config.yaml
norm: "layernorm"
norm_eps: 1e-05
tie_word_embeddings: true
init: "normal"
learning_rate: 0.00126
lr_head: 0.00703
batch_tokens: [32768, 65536, 131072, 262144]
MLP neurons of a small language model. Each row is named by its layer, matrix (up: input weights; down: output weights) and neuron, and shows model dimensions 64-191. Each number is 128 + 32 x the weight over its row's rms, rounded and kept within 0 to 255. Numbers have three digits each.
After each neuron's rows, "fires after" lists the tokens most often just before its 100 highest values on Wikipedia text that the model never trained on.

L10.up10:219084103077176159148115151139128171111165114116185180108097123194153120125115098052066131134155059136089110177126080209136097144095092095119130161127111134141157157133096123106098169071080204167132128112138149133139150191160133115137113107117116166184174173137150100172148079055136134122116138102128150203131170127144157087067109139075101171147087094137114065165143131139149175092109
L10.down10:117161161094130129069160061122135120141135162134129034129150134113108148114119141112112127157147152150131164143112064107205125113117180158127184098149116098150056115105121090112160125165146073173117123111169134059118153108146126177099171181149130067134118132160097139132100145197092093139140130204147148151111122128115136113134079146111147164093127099162131187144176170100127138084164
fires after: "t", "d", "p", "im", "at", "tur"

L7.up136:104134139121086109133084123116202063117153088113126169162138154199087115144116090090205149153140136120135122107180125114172130105076086064114162095174170094186122156132208130090047149122162117138180101140079143163159141100150119110145100171120157105140099204145166200138120139155085155155146091116135110147177174135159103105196128099086139116150123086090163111119094071143157128124123
L7.down136:161088084105137101157125105143139144141105143180141163099162085113138103200138123095102155103137151138139125149120149139135146160123126168142094124165089174048170122119149122142128141106062159131086116128107115144188121133100117154128165135038124169060155155137063093120164134100195164127150150172164093073140129127149079097121156135122176121125126207184140162117098131076145160116103
fires after: "in", "oun", "In", "oc", "u"

L8.up252:152106132133088146169094040141170140135186156125122093111109217107070115115130095146143106139145140181163170081059112146115190171122196120166120133160155124115169157093112116087146102105095167177126124151155142183166090195123131094181115180072121155174111102156096104091074120178068128150151139164159135188136190123127107117138116119150109124161192162080128144123126154105173149121095
L8.down252:149080144107068157150130168130119138170104150132109087118155095153222127104151113060117137102168120122071114183096132155120204146133092166088149171104138116058113061159093193120161180176187116083080123119119106147093110119130179105174127128112146086139177126117118117125157119105082144123105081160131155116125072173106197139115130113150090129088138122107107157128114054130134144182167
fires after: "m", "em", "M", "om", "E"

L5.up773:181110116154140119134177144137125176113122180104100151080119128131093144101080145055109140116158152164079104128075011194161116148104113127109128126061115141169093221157159152068093102140115134137124171114097103137194099107126132191128104128146150163111124148131179157073138064056086123189147063192146092141100113088098102103135143101076105118131148074142146096143157161160142196152169
L5.down773:175140097107118111090112143131109135113140171099118098061117107150078091090152093145156123131145158131154133065075115162094058159153110115156176155157158123156120131162147132125148118169135133156142158139149152115111094155072122117100137164159117133185130153165110145101135148153194106072096247096173158083118158134161125128157129228167163125103159164144117126122122089130134173090116
fires after: "n", "t", "d", "r", "s"

L11.up200:148181126080136120079136134140156197103169107110206107107098211113184147150093141132089161121165138172101115169091173141136115136121172138138158111138117161125136147103152113117141151132157156096155174074094193131184140174184153138116208189067137138161212166185106134154119087143104113140128143115151085105126145118041135110159130071148125151155103146105149104121159120122138119118119
L11.down200:204127077160103142181159075108133104151125120077054167141137055134157137046144078112136210121171073120151152072138166144146124126164100132101115097169103072137174111121094148149100118132136134161143124129085098111159111113110145133147132095099149098142149134118138139120119116123118127137129124138176148129157132167167097251067087161136108149131112137181087133140185132117135165175083
fires after: "p", "t", "y", "s", "cl"

L5.up49:125120089161119124101125199152138125145129136100116069170090121157116138140099189105178136095104086169181093129178129125117124152101118095069187128166139108124171174117109099143093146144083114081142156107153162159132071158191127155157129132050050065167191108133159145159114100194173156180094118079131153191142124141175159115093132097138110184137135179127034121104081076129084127164101
L5.down49:200129111138111093157145145176153104126145094105094124124124136159084110172102132128058107067106114172156159128140102120149188029101103109106167205138113129157078114122133103158131204153159118128106122162190148131084124108126120124159123088173110143122164151127166054114132151147158111107157133081125144092094175136122106055112103097103103107127133098147124160116112068127133151147116
fires after: "F", "of", "Un", "the ", "a "

L8.up39:143145158162131105147118112105191127114157069109081117121060166154070136111118098106168156141134074144140129150083121123140081168104042092096134106148137129139123115115174161152118138163121111149162087193154192155112077138176129137107149178079074137154071155096150147117080079122128102155123161098126089180128174074130179091111150169081146178121148064111146067128144135109166117153163
L8.down39:112116090159115074201176159139157109198142130174143090098159171141151125093111177155144143161126053149104139111065106084113146075111151160088147123163129078143084111113080136113086105166137140104110109131064151141060098153122134156113131099092136139120182121095142173118088150131117116172174130138146120110110163148124148134128124090139168085147147101227092120090202156174170114064123
fires after: "t", "con", "in", "v", "id", "ter"

L7.up172:160110140167151132139173073133145182154154189163088105046047147109106119115092136159125141122125108183168100119099122136119148167127100136146131120141131160172153147145146136060119119118180153185129094125170146169151162166158146152141120158224137116114097123163109123065077095097072102089116166146102119134130170053103093109113104151097097125131212065144103096137074115115149192136156
L7.down172:150129168090114092150132153121101162119125160128116121163103090084192117078128150105102141162095156156103141123072144148184144148168146176121115077200115129094083115112151125090107096137117153167106145159140101147107168101132152205072178146098128076134194201144116112125133125102113127087127176100172124094152099155135107107085125126141139062115124144148143204133130180135125108169127
fires after: "m", "is", "it", "er", "ther", "om"

L8.up191:182137105198135107122097127089145124128189125156193060154104147112138192111141101143115165165153134125148090176144114156136096085125142118133143127114141116136138158076202144083117150118123149146235098126100171136115104149174103100112186123056111134118087140148150238073152136149134145118087097110121108116141136067151149099193113183122131082087173113176125125129096162145143156145148
L8.down191:150177106146178127200127102117156099149159132120143145144122132154133107088127085089109093134072118147135140149094137131126158163076104122142108130131095064154114110122206152137169145096194105186086113094117110133177124139101157101136174086116151101183123130156147183144137083130119114138109096146114117129115098084186111088110147116093118133116114120116094158068123140125106082168086
fires after: "L", "d", "l", "N", "U", "D"

L10.up981:118119141147102199127153115109107113115198143122093140141095107168148153151079110177183114127116143157141116131144104116113189142095125085106146148145167129102188150073095110084087133147134107154144130108100080131092143169135059105110175163161135127211141167170147105142139097131130157155175148110086124150131153119138141102221156149051147149144168154124082137147113119141144170111101
L10.down981:120113103121128123185113096133103066145116112140133104121131105153185153113044133122103132084091112133167135099156200136124141116119158153140157089176122100150094114086161135091099102122145126122104190077101123152056108127081165095086164109188174135179156178165135075105120114105054129121150128083125128154169112165111100087091093140078087083143139044101093202189113185092130126083192
fires after: "3", "- ", "4", "2", "| ", "1"

L8.up974:125116109153054149160128116165145100125170120118170109173121091095146133096094068082120178141138139118167137089091159106182144129137132182180187126179129115197118157109149124146186109138145152132140129165127112155156163103087049107105232174125050120146084084153113196133140164053089134195070133158148128141194145166120174100143172069111116093129093122123130136096086080167096115068159
L8.down974:110103120085138170115155149115099182185118183138135136153184164096147114149158169090131069077128114121112147089153176113100142121169106145139124093161124135116155113171194141089131113142108137099095097176136178176117127145127160164111146183147121128120130118153079104097070165091138207097158102188129128121138106107078116105126180169097122153178086109055144136132033167150167099132181
fires after: "D", "ad", "ag", "Ar", "in", "pl"

L11.up1015:160132074156156134123113157161172132148117186032098114119067191187148136122094101150113183146109094131166143139117108162110170105142079131130148160127174163140146202059140146096119113145108141106168135152135132161111074111192126152121142121067113114158148106168124141123142108092122045192175120087119050160119086067127140120120153080154095200171132161145080105097153164172103111102112
L11.down1015:098123118116100125074150148116161153110137086148137153115127072131120099116051114128164111151133100134161077147178186105138058140169127140098141161090091084140073138166152118127106086153050132112138125130088071126165120090097179111143104071131183092132122130124188121118130135144074122179123135117087104200130105131135121220129113157117162100059164178119177107166117142141131184099191
fires after: "h", "b", "l", "B", "t", "L"

L11.up783:127125094119127137127138105133150194114194113087171095125108183138140151137093109150137141116063088137126066183156034119096119164095137128142142142102142148149144153132150131076103060196156152091119096101118147162116093172134125115111153133118069152162169131107128179173110106132092085156156106124173117085111164161115120110108106122165122093139174160086123134154113113162160174154153
L11.down783:189084145151083125165139164088156157103115155140078140113141106159140140100158076069164134171136097118119193032083152116154133052151115114127112113149130090113130134157079158171163115095150078151139149123111096169125180132123118151096140128125104178127057188127095142143160124165147128088078080086055115075125152108143128199096125109095126104153072140223116106166155182097081134153091
fires after: "s", "S", "En", "I", "en", "t"

L7.up476:166124126183124178096100085112153086117180165047143170129127103137145167085095112102124193124149130154139129121172097172159139153129134077157126183152126166165145124130192166094124152128139182170151187120163143163197114089080100091180199156072145118138108168158079189154122141111118092136131146103095132104155171126108177111115143113164049097155103113159147095101074117136088159096179
L7.down476:134125155137189108105136175131130170132128148160144145123132162131126147232163098125136126171148150128163113110154087105159129135165114099103101100135157103181118174100119120134087062126063158108147202096102137148142147075141151122098139124146144120082107167075151090146132159127130153093181146164084115185152100114080088135171103157167088127107181150145148089141109103163182183095135
fires after: "K", "Z", "M", "S", "T"

L10.up38:107128137116183144159196072109148110198129150161136103183162138164106188164186162125091123130176126175137103140160058150158117141097122100083163149132121148107128089172120126137144144107096154139116109087120130131086054164114123104135138105142128123168120149099088174119121125148152103110107186135141131119149128148074134086113147172096107148093102107142053088143154109185162094129130
L10.down38:111126121200119163096162098156091126094142079162062086096107149071162095120073146134093214198128132103129155125117157111154111121151157178127100066141172150113135128061095183089113097080115140089214128128188160146145131138148147142079162116062134133070126097119123115158135203086142183027092089071162139138129158098208091123160116119149151082113140150125094136143138150120128140132144
fires after: "i", "ati", "ag", "g", "di", "og"

L5.up669:160149087144034106151132128106120136115164157139172087147152136096115185100096042163133138146107104142149106152176151144159133110122107112125141150155114110143140158128184085220112107107148148157187112127079162174159123117167093107086176144087099177149085101106166144168138093094140117119122119136148139113140129114100134125173174162134156142126112118132102127108123070151145152121154
L5.down669:119157078058065119165142214122139115115128108098109152149169116103090157120172132134173118122127153124150128176138166120162129109111135191065130127126203104168118100154120107081105172128128165155108100165113159106173097075154131141151220160119136159148089082129111124122104130116139134165123075129128142086130035127156187108117144121095131120182117079131164109085168147152140222098124
fires after: "| ", "F", "\n", "D", "B", "W"

L8.up184:114204133151088112135073169086148062147157113167151112086102174161115160069135154145124113203110142181139112067167045172085157084120122120117180147144133114089187128140154121095126153107118135122198141160149123140170114100174083135122158133102135143189119167175204217089112107149132144158125093106171102101131138095172163096175137158151091120158167149098077126084123116129117117134134
L8.down184:181165151152092203135122104122148168167099179188086111141124151141148161094193097117132129145079085112158110122155108098088124175138177156104104130116194169158081056146132148135132152068119117189100105136109115135143117156084076118113092120131107099114043178139121165109136135148128095126168153102120110188087176157107115075098074137116179156141147100114132110136102126149116143114131
fires after: "B", "ed", "E", "P", "Y", "i"

L5.up759:124059139194093124125125123149129101159159212088153179144095099140117168122118036108073128106134069156134087092171082153119114107131186097121152148172126136199163132083151101162136095089131131131171102134114125146133151145124107104136191145101120099133104163118113123192068103041110168179073087102114142111167167129056122114150130141101105088092141118169071119025073107128131153116124
L5.down759:123114119161128090136141055171111196079065127101139099130167082130137120156148211126150108133154073165116138135124168098112077070151103075127139118107171143081098085078119148098125095171129147134119154131139165082180127098136090160065145191128122179142151049068155164072164093167158149108173177199099113173138163088128156121142098138167127104160132143151216119142120131140131102119182
fires after: "M", "P", "B", "K"

L11.up94:125136120168087100143106122119129139139131124102152092147081130148170148100140106157119136133155113129122092149096057145141082123106087115057147172082198115200127161107110160086065059102075176175147134138066128152161086168139172119136128146122065141128127072162100121148148142137099101181166163085110134143145119151154188106101115131106125161097183106160092134170133142225157152123117
L11.down94:148137120075172074126106101146166108162151099118128189171144104119131099123035140188187116128117102127165142145128205097111148181187134110205160081072090111112094163137162126086156140091122087196126128167189087117117082085149076134166138101069131132128141164076134172161125172129128151062157111128131147152115158134120089176135143186145118164150135146079126113114143091117141134147132
fires after: "v", "ch", "V", "h", "b", "g"

L10.up185:113105090118109111182117065170141100138187069113129081091137129159112120127143104108132096082129170101139132119100070143131114121119128072078134072157187140131159160161167129112095165148063118052147150202040177168183128132199159135092112109122087103119146170128108144138077137164133122134180117154192093148184123168089127100192128177110124138135102126115121116147109104169136141107116
L10.down185:075109113076120134083114096118167113090082106163118156083141122163142138105112180119129203149118159098108101084131137152139144147178089166159123135193128109094150163171079082123124063144135129141156178088134103183162094153168114110132118176148138159106154075122111052180165106084178167122112144150117115137122084052158139182118174105136148134150150184129192115096120129113169179156115
fires after: "in", "ec", "In", "di", "ex", "im"

L11.up256:158089088123144133132114108116156100117131058164136085159071152149123140159118131123162139114112173081130096113117117109188139113118116136110187102101177114145168173151135156099141145132169133121173080136086158138167099100168070130134151227097104142141149145086116150095122159132152116164125120059120058187162130187114139090128157109153134120092104099146153170095089156111132124167093
L11.down256:117099041118131124132084075107149115089126103160159148140119126181130110097079103169111094130092084088132126128131096159134143181178134154185052108132088164078111154177124124111099125094137114120127129204152105212166115070131088173108126127067094130145110122110101114113091119102171089114139155163144144108125149095159148180105071125069135107150135128122124148173123143103169138149097
fires after: "in", "di", "n", "en", "N"

L11.up898:193181136145164162127107133182153185131166102077157135061103135205198139124092139136136105136163141171084067117124095181106166131136158105139090151019124222138084197139103168121133154136133164156198186145137128144133082181176138103163185144103107153137169173135166117136166112150114081139107069131142144148161128091124132130095147150150116146074110111100141115124128167117130098086151
L11.down898:093131118084128163107127103146135081141099089156144105159093119102101078174115100075094145077133134149212133139169115117100126103063172086127133181156115136129188104111098154122160129185132088181128092126131152118076119127147149131116164150188103093094096107074146114123098172203145144118116078124124202117119141109155142154116152133122123102128101119147119128179110045088083128104197
fires after: ":", "os", "t", "ow", "p"

L10.up731:091172161057131162116098078143232171090112149122129106137106134096111146085101138076115142198091085172158133165087118107112092118078118104173119133128108198126061101111117134136114061158092107131125114120161193128182100125153088152115092185146093154156103167123133110175078149097100103100143111158163053141148093155147178089123167077094160118152119139117171155107150116140137140113129
L10.down731:142123132130117132134100180081177131166135105130099126140113018147099117101128101178161119110146104130177096121115140157145132103178109103139106117139114112110071146142123070165115120139094063161183126158119104043113118100142126133093087112167165121161143112135168143149111154122137117135087117138136165153147123085137105196130136115093132117117101123127189147168122161138167101113130
fires after: "f", "af", "in", "ti", "oo", "\n\n"

L5.up86:147126131094079125162061113158135084129145129162163082185114113137117152093083129112127115134109110129122037080183160118150122103099082101150154117172130113134127165102154045166130055073123136110163169134126046144139144121139124161113125191094150113156084178106164115148163186098125142132142078182095100114143193208100153116154123156104123143131086106155042111138062107163151155085118
L5.down86:085096130193092117144112127178140128119101147124138083135161091126203113124175106127158150078108143149129156156128122145155120095137115179160138102091168122147106189105094121089109076179152125143086054077096107188122112121086123161110100205165153140152157052159135149148142116216115169131055153138159170094130129064189065092091099127089069189119118096178138161099132153142127123107151
fires after: "A", "pr", "u", "F", "/ ", "W"

L8.up265:113109172092115167154118103143171142133148136059155124038117128048141152147112156089101176169126087135143133128096138140131115107076100120131131083171186170122104135132124156088110111123126137104136083155115170123124175176119138077092197115158084170148154162192055120160124162147125184174134089046122146147171146152157151120137179104141067100140098167094062121095090112098147100060144
L8.down265:107100129129152120141136121080142159136109155179112104173114139140153130077147137167196092145162103079096156166138105156100107138124139123159128080126130150119093127159095156087202166079097139142181101143131075000163163095091136133063096073101141103137153132159173112118145140127129125143137179130071166105106122133113063131166113141131172091160092185113137167146085108122126135159133
fires after: "af", "ti", "wh", "e", "f", "i"

L11.up945:194158118136194116151112180188132160104121115139119092111118123110162131128103157135135121136160137113091079067128127166134104107148183137130123147129124123120123145145127143084119133165151168162116109163131128143119143125116123078135165120157129179103103129077173109039137109115117182176110201101131131127173132013099181119143147117102174151173155097067091090069054094115118137129161
L11.down945:111217193113169118114092120082157155186081131151148132137143129136108118155178129115088122133078154105156103104091138112081133165211132189153121158129115130099138152125135141137069115149152181205090118076140163164114115098172086160134116163107136103118147127136122111136137083056118136152107105117098090143129162128162165112125175116107127107081107121154078176110159100130135150145171
fires after: "en", "er", "l", "ay"

L5.up457:119128172146067101096097122183146092195147114161081075144012136187114115134111172091128102134113127133110108110105063145125136076090083122142144159130105106187133169126146092105131075084088134101140125198123127157113095130179103150128111147096094149156108151179161143165144116148099163166150150127159116156164147173180176122142121112155136153158158150139088129137150143151106140073137
L5.down457:060126112186189126142145150198098107114127095090112128167103130090133114152107151103131145087110147136098164163157144141115229094128156165102126086117094085188173139135080126135134157102111132155146114145136100138077103190081102106132097092205122147152103068160120116087106193145106098144188143161081127121139135100097134147108130112101149144195152117129112110181088139100131190153105
fires after: "of", "the ", "par", "and ", "P", "s"

L7.up746:146102114100157127123154110163148140199149164093099143122160126172158150145092164122196129160091160174117148091177087184102182144109043065120147142124136115133145120082167140090140143047130135133142152093104108145133077189096115139108146170108202162128084190143080122138096145150176120080145164141142086154128140104133116121131089141148154182173104101092146080113111112174175120082124
L7.down746:167158129133149110130119116137128135073100148130131113135088039108125063127133176153109162132134209131120087105115170110184174189083095144128105125111169156160143192103129149125096074173135095149068134211136130118098155150164113182051108131130110139091142069130154126137136114135116161084083101101139111137114096136211100110099128139119154110094158121145102180116139096094096102205091
fires after: "di", "ag", "ri", "si", "Di", "ati"

L7.up273:120146108172158164181116074128101160115167089117144096102105138175180112106117067107170155117142142180113162118103096157132138162104194094151123149185173154120127159140085154123121138151065127116154232105149122138145122176108081100133123144140150145173105155171111181139116157193120167112145105105122150119142102110198107099140197092115109119159192137095110135140097083127108150107147
L7.down273:109123104158151154142142229132073061182160175157047151186166151153152124162112099097118125137136120096101121137094127110111188082131162128144174115122128108112144120187138085093105133132135120119073236062123081129100123094138138179112132146139132127124159120140120110099091137134100120094120131076107154133093171094093106091147095155161130124154167089087126137187122140092140079084169
fires after: "1", "3", "2", "4", "8"

L8.up839:140128142170167146122098160131167119157170177121186053092100156172132153148126078121099128123150098170216099126161091118101151130103105096126181116148150130132135142102144101167155102091139135159172153122106146150120107130086094071112164138130069086189158147101168172084133118077118132171122118043150096133114192086110165111169133058148081141210167065101108123117111080141116081122093
L8.down839:147087120178088148164132164134092128132073118153157075153104124112154131134178116126163103148155131088142176148093095097150143095122165160168154143048150139143098093142129159129156118084084068126062103120128144091109106102134179129073068137074077137126113087139123206090116179176120129119120162112083164111116145132131127118157155042188127128133167119158120107104111134137109228123171
fires after: "P", "T", "p", "B", "N"

L11.up388:141084211185108172137096171153133065056203148155108120112149161120137150127095112101126150103133182142104162119119078154122185147113140094168146122132178135101155164121112145109164147152100141179166136166142084151115103145131101116123127219125130111179090141111157089181089103175113107176066134118089125139143183122131194116168145091064184149168128091151110091093107086138168159116101
L11.down388:121178124093156226115122080111153163149127133093146130114122170139123104137111145145092144092085146128097130119111171117072085151154130124123090173207111136146155112095118112157144131083156121134089116138114091162092137162086092122112170143119115133146097161169146161085113112072175174126103149120149160146105056167073122134153052148162177123089159056089154145106106161126130155110181
fires after: "d", "t", "c", "v", " ", "C"

L5.up982:087130113162121136164109130085111117118144205149189096157078136113148169098124071157090163165160126169109094122189096140157127126108181118120137171180132137177173144080192166074122162123163152142158157140155104148127087183092117081154221127097150125124065128153099204145123121087078111149109102100141078082168147080142140098151124192123148106116134100053143145088074113156182118097128
L5.down982:080148121120087078072169147140141146126147119127140116074170093106083107114157127125168097114132142221144126097185173066179098166179131119140093132081147139076110180133126147110055108104130120127117189101134131176151114091128136131143159188102188103148161135149151130148080095120140092087118162099164132131126195117143134130103069086143097151118138133146150112126172125093116126119158
fires after: "W", "F", "D", "T", "K", "L"

L10.up756:158126132184140176107159167145158145105119085144078123114060156149120143124098110134226133140158104111181126123117083193081152112090146124144138176066147153125139102136139150064140102112131123117148180177078118123147130129159151063184090088149127171149139110164109136068130113176118136110161079099180102092129068101130099105143164160151170096127186102150066073095083157114133121092125
L10.down756:028134145057081137118169052107079075141164161135139119144114108139161166144161132118063101132068214131122127149160141147069167115140106153135164153149113122140114141072108100187109153181177163198104163086153144114140167154187162094161082179137146130079160193176108138135088154072088142168102150085099123074111171109155129005170133125144122146143173182135108174146116080135100142115146
fires after: "est", "en", "est ", "is", "d", "er"

L7.up428:153099141127147106099114099163110132134159063109179114091066195151121134151097130114180186193141103159103124119171051115134117123109124076098186133133164101117137127121196143150117086083119161090156113149082167169129047157154126121138140160050096122187154151145148192142107150159120116169150147106202080146156165084164151103109151117149146211104139160139139110150110078089104112131120
L7.down428:100127113111111185111129112128155157137095050130111066115110117153158150083134105150083128123149200098149155078103115086119105120113195083121074179145140077135143121146132108134146122133152132083087161042182116185170095192103126156133095150059167109160154130118124086111096044178099159145115172091159151150103151152103118163135126112126139122126175173133118174128193149118165172143110
fires after: "ter", "In", "in", "v"

L7.up270:151059164164108143140133122130109125115142112147122065099096208149156145115129099103090151136100073119103047045095148133138100201127176044073144131105181134120123146099116161101158139159174146136143097158133139171125066162194117144156155130105078101177164128168179126111152109157088101164102102142085135135158104077093146102147138072129124205106094057155083117081097176107110110124114
L7.down270:126139127084087172099138141134127110108055133115148092149136092102182148059077139147148127087150147087120176122074090078137157181143145059140107164141142130155123096204112068113088164140131152138148089153116140164132116155181098154167119124190144128163132083140189136087169073143119132138133108109131117161095120147148150075127113134155136116163122140135173190139103124084118100150096
fires after: "d", "p", "ar", "D", "or"

L7.up821:142135098105134179115142148178132133057194099119198066177118159189131143101110073040107152163136092150113062138101136111178103125130097088157135133184135137136122161138133148051113118122112131141214155108119170146139178146190113137117103154098148197161126184122110123158093115145140084105115127095117168126151112104159155108116196080122135153075089090101082090155093120089091102128128
L7.down821:168126147112062116154189140109105162169095167118063099121140138133127178139145120135162103064126109072094110149169169132129104105132119141104090172155130113100107131105150137106142142110133106077104134149103163103123163086109125140157073141150147131076103148130113145141097222100067161091099093044176136136154126246155112092132169131128143136147109129103116142131104112134103106136133
fires after: "D", "d", "In"

L11.up866:177146122149141099136170186111145094114150114089075081112098185127178141123084127065111162133134092154155100094084070121178168137153074093089161160128126123098144186145125157095128165170122176164170101157114123150137093130172099124188187162073147143172132166090177107125088137080109138162139159123101052143086233119130145097120125127090132129179139128060116114101070073107099093123121
L11.down866:118159109091137108163127121122169134153168117140149142084176157133088122154179111162191119131071105149210132140207137167157134111157134218185131167137192124212181051146168152161100060098129089135096143134105123111135150170134090143142217107083090134114190092109140115127176148124172057153119150062153176102130057045139150100160140124156127108137125103110142116141154121162103112097144
fires after: "t", "n", "v", "V", "N", "d"

L8.up713:173138189160114142152153147097088161084139157141125109128095167126135141159144058083156160146152106140079084093088136148148132140127094093143101093116137133145130165113140117118148097144087129151151097225087132162109116176128109134062089123131062120167118151143133114135095107156107072151095202115095101127135105072113185106176240059122154186140151088159133128102125115112109128122111
L8.down713:109187122103146149125148100124096131150151123125152129112118195176139066122067128147129126096118118121167127158114139111202132123111127117124074159155120121120076133133084138134111110141096103077117191153097170177163122117123050203112152095154123200129173098110108125124108136118171133117119080050185098082075170149104084085127116135101206098104138159095110157131117207124108126130114
fires after: "t", "d", "D", "id", "Th"

L8.up263:132116152123096130162135114202156190144180060155119068121123123142135182148116136067139136153138048104112140163150161139140163111118149102138132152139139139138126139117105098110114124053110176105155131186121077143112129090153126094150172142086119194216040176132177152125160124088097151117105100155110106114130217132129157118135164122117158133090107125167061163085114034135155135105114
L8.down263:124143132150100121139155115058121132103086153138119116135121119141179135108162103097136124140162161121196117116106113132135130148117152180109135108087171148072230110109133139129120136184101107127087152079131120058157148100079155100075216148150138113061173171110078087106147149137084101120125137209122123110103134136092094121091125131138160130162140152077149167110097145164092133104103
fires after: "ad", "de", "eg", "Com"

L7.up497:203193138171041102131109124104174087119133103139172087172096180137107164125133080111156172120133130130081115138158088109160074080110129084141147120117149152146132130107113144166091133090121126143160078141133187169186124101160108102110138216120136202165134125163142156130188157100113052098151132118147062119189140160065102126145176128141109106164125095101147133120075159156139141116131
L7.down497:139145110206167175189151202165162099133155140165136102087072164120125098114154132161138033109103161102095085159123137143090162105122107143089110103198092095128122146091160160094113172117125152107139109149081065143141079122095130179098129074131168097171117096164134162129095100094080116154088076142055137119115116135138184133110125205130114116165151172140163144144086151162116110131140
fires after: "D", "n", "a", "N", "t", "R"

L8.up607:130149158127109175086191139132107158101137184148124124087089102114068104101113149102123167144147163178121149144094129154117095191109131115172130069071136139091100152107103203148134145187084135115154153144134146148185141139185147132149141165136105106185107129135212078122132080107122114136116108137161086176082129116068138121152158113090130132142132174116104095166146164154137193159090
L8.down607:118129145082152147090067063123102165086117088143145102165147139131132115100154096150139078118143129148148127078148109162094118162227116154174124190124070111095142084127145173146149078113103097129127130132149109112121091127082122084098108113149125130164232112122106078139142079125108183148153149173053172169132099152099092126129123140070144110118117159169148068165165151171123139151147
fires after: "c", "==", "con", "s", "ac", "t"

L5.up656:137133139124083140181144153138134146062130130150184144134103149110155144117121117138112114204133111136102098133174129157167072180112177133131118118087140145122145145105138207118110102123131143094147086143111141127162129126162114086117211123116167095123053145105091115054178108140058084111151094089162124135152086043118125109160140115159184090113113079032149103106120098172176127105176
L5.down656:159112127200159166184088160126111114177133129120096103147144095132134126109102148117125108123134128079154126169096176163142142115133155145153127095162144118161168063111090173111181146106112142137110135195060094071129205179141109105114143119125057137086125168110173156088090143086102107119126091204059057167138123155136178114071078172092125143177200097197126136078145070108120118134124
fires after: "t", "s", "e", "is", "k", "as"

L5.up718:133124190117089115029113123135131134150140149096106094118068153135159121141077151092248152104106118133193077128131128212145119188112143123153158166167121127174198186081104145120142124117081134117149158140133157154118092175102114130205129183090086097146150111127106191141145118122094140153067137092166169187179107110170094109132159089180152146111127168153105128091097094096150171151106
L5.down718:077163114105195155118135090134104103104146140129125096096189080133057129126163164153087102125154090153140143178131130076120142123146091126077095099192128062091152152159082145122132188140170129117089120144115144136119131203093132141144074100170148133085100119142111116086096160104172107119132174146116111113176181135128210126138089116116128154077097131143114089129205092168184160143117
fires after: "the ", "P", "t", "ur", "p", "T"

L7.up687:133101134158115126151170092143141173078098100148182142121086170145147137151090137148143123134090140121130118104126135109133145155091160131101110109057127168102120139044156092076134127143148153060096078168092161129194088128120159124041150148122115129152177119105136134105121177130111135177134143092206105155156119105102143090182130113090139137092161116061169097146142097182234130116176
L7.down687:140117080144087142168107160094071107133152118168088137113151077149165128102158134125126091109141149080114102110138146100143096108112100112095153134168131108152155106147113139091115151042160133127128113149115071129121127148122129091188115163080209119119139153114165094144128072131141105110121133111190193133148177163164133121128117137077156104125084131212185214134111168069094103154110
fires after: "t", "is", "it", "s", "ers", "tit"

L10.up544:118170180119050126154118147091136100161144059119112068147149149171087167085091111102163097149087141125166087105166109186096090078114119109127118193113119090154167154133125101122107179065118126120169134142155067143116104143196076089157136104123071149149145208107178126137141117127128145146083073110197095136121167114139222107191133123142170158117158153099114095104121102141123145139116
L10.down544:162178100148175166107143090124112091123102167145169136190132103156114087157110131120153146114170109127154124105121109119098123088187114135123105097099129132082135177159113202155124161112130115176088127136113225136088124174107103185100120123180107183069107058124132089106114153168083146147143172133074124138088095102170078159108144113108127130145119081153130118177159130079122063106160
fires after: "i", "p", "P", "ac", "tic", "ur"